MLP neurons of a small language model. Each row is named by its layer, matrix (up: input weights) and neuron, and shows model dimensions 48-303. Each number is 128 + 32 x the weight over its row's rms, rounded and kept within 0 to 255. Numbers have three digits each.
After each neuron's rows, "fires in" lists the words (lower case) most often at its 100 highest values on Wikipedia text that the model never trained on.

L2.up520:097122134129146113165119135128127112126123050099082111137114110116108156109164115104171167121112143145139154114084096151127171107168122115095141137149105127072163119073079112123137094142117143114132151098137124096097121182136095154138110116122076123180144094052222159127102131125153082146131136164162102042143064123113178144119119149111121131146130108090127062143137093124145144166214072160137122104066151109146114170195178136128060120177140155139111130117095097106131137149176123132158110143071178157115119136099141151118028173111041116135144125111117108170115198115089166188147127108116123130154107082099109077160090115158086146111169130156131114126134116177171152120054119132141145138101093125058097140104139137137147146105124076182169113104095160154181133158066157
fires in: "an"

L2.up52:137131116066161128121128109154171082142165168147136084137148169138152159147096110124107124122110183172080117146084094068137122129085113085076120091128186149040157174097134088113101057195162163124162172142134150126123096141129063169121145161156116114132120117152115144068171133117103079134190163136134136120121099110168067107173062193131153174125202118115131093173150089153153130091132168163081114123124158126164153134134154167115117117083149101112119132135186153127124128159142130173133119147054163143146141065129150203117127163133179079128129158134132127168173122167138142159159170122105106161133109108126118116091108102156080211122112064091152067116084151159081121052129084125069173168121095133191049115110127126112116108147095169150134135160100178139199170131110141
fires in: "has", "have", "had", "like", "through", "were"

L2.up431:155141132105064183128137101168031120151142189098115159119129143093141117130101141152167201137119158143101144105055118171202116114111200166097109181096113184065076086130103145111153100145083157151084133111130163116112108181152164147119070110093114135151093138154222130111052075110073131110119108153143148120112154124128144151134157147150147150128190082151111114110064072088127095152083192155128144144093118106109089132100156158148197125066123189139146115160102155104167136097144125175139125112167163091127118101119096142113082070103126101110062117078128152099147056154106179231157171116106132198134093137110161090109130097125061123102136071124117093142133147129133152161103109109132126158072074090163162162144070109110123064108150103130180118181157141131116131143111086
fires in: "early", "later", "late", "united", "been"

L2.up165:132150108164126129135090110102158128148175139070161082134116101101139130128137124111191156139051152067105132133118133153117131152175062141160133127141072082096070156115192083128178078126158128126149138081116102131106181118119129058098147174122111143122119124075153168083091119103141167080130127125135131069095197121152124146076151161163148123140153149134113136073099100186090155172154166154076104111207126182141131105170116113130097119170133118142118138038150129117092119156124149093114163125112181151117120080089113162146102140100096162150166100142170151090091085168077114112109110164134146164111133129110136172131083134076201122113118162100062147110127161170161148123160118146150077178139184134153104171164147156137158155058177132077160141099137174163126120086111138
fires in: "an", "poker", "et", "consumer", "unlimited"

L2.up460:079144106116110124127104109164129072114152112092133116136157214118175169162101082107160157130131118100102134141157137145178171065088117089129136072153109161142184138136164125144111103134156160105141163140173159179104192154135116122170114088167163167137118090123087207207076170138117045145081197146087147111161075090142098086132071169119095127116120141135133167107160088123129102110063147136124102139160115141106163099104136127127201154200147162150121124095217138111174120095110108102137107116096141114077164065117120079124119147151145138123155174149129103111159158062132120098166149068085064115117128145137120117111154069129122124120132143137107114183134132106182115149100140054198140156093124083226125072193120090128081094112161134132131151108082132124118150145139052
fires in: "over", "to", "own", "through", "reached", "among"

L2.up528:108086093147170162156094125138130139112170143161091084158083132058138154116130113083125051107153086100063062117076112128156158137114173130125156083092103160101083163106112074152167144095130115174091147116103149212092174160160113188065125136118112146122115108136111177165137165090127062129107106134075146133162089113139140153125173102157113153136168167070093140075141099130112103123071130135076162166131169126077119106110124165104192120170146156089070087094162122139132120157107102189119133114116106116087116064140139094138131097134148129128168165146136088143122119108134186161125099138160137097110125099064132126183160129142160127104152168136077114178105215130109135131074177171142084218102091110191176127115096149126120108104125172165134094093084098087204083142076129
fires in: "out", "time", "ground", "freight", "water"

L10.up301:131133129077159185170151068161116094087108101129083095122083143117131127065133158120167095093154111049131054099167081142126144164153120109108160107077152119143108111142097090112121199152130138116120118161109151132117126113113149170112130140070150105129125111140145136113103107127129031105134095081132150191080158146109139153169126103100115099123158128113159206104140143079154112152121127118109137170146109138174121126189149150153127116231116088111159148066139112154133159137109104147157176169089124130114141100148179129065177202161159159133074142154119058185175100138153105118144119135129071137094138098101098214142133118127104206135115168140129109109071097118131066112048116135142136129153139140142128070182101150135070172151101056084136138117089102109142149068125176
fires in: "after", "by", "with", "in"

L2.up854:100127096073138118119087141133177143196177154078115153181166171127217176114169067105121118127115085095095144147065104188175118132094147103128170128074097127121080135155151142085116127158075158149151149213103130118121172153111182122101099148109136104154150126127141207079134064144080111108112117100140125120109099123143114102164066122103136145128182086109075123151114117075099119172159121164096117142167142125145113156144106135104120135145121131168143140094173113116076147175148119085092176089120131137113134127152173151106102168138167190140144126116137094197117128164100172114071109185095180111101133118160133141096101127155118107152130144129108065116139165169145140113052101126098156188069134162111125132147082110094141167080154113159162143092133168121191085172095154
fires in: "after", "war", "barrett", "rule"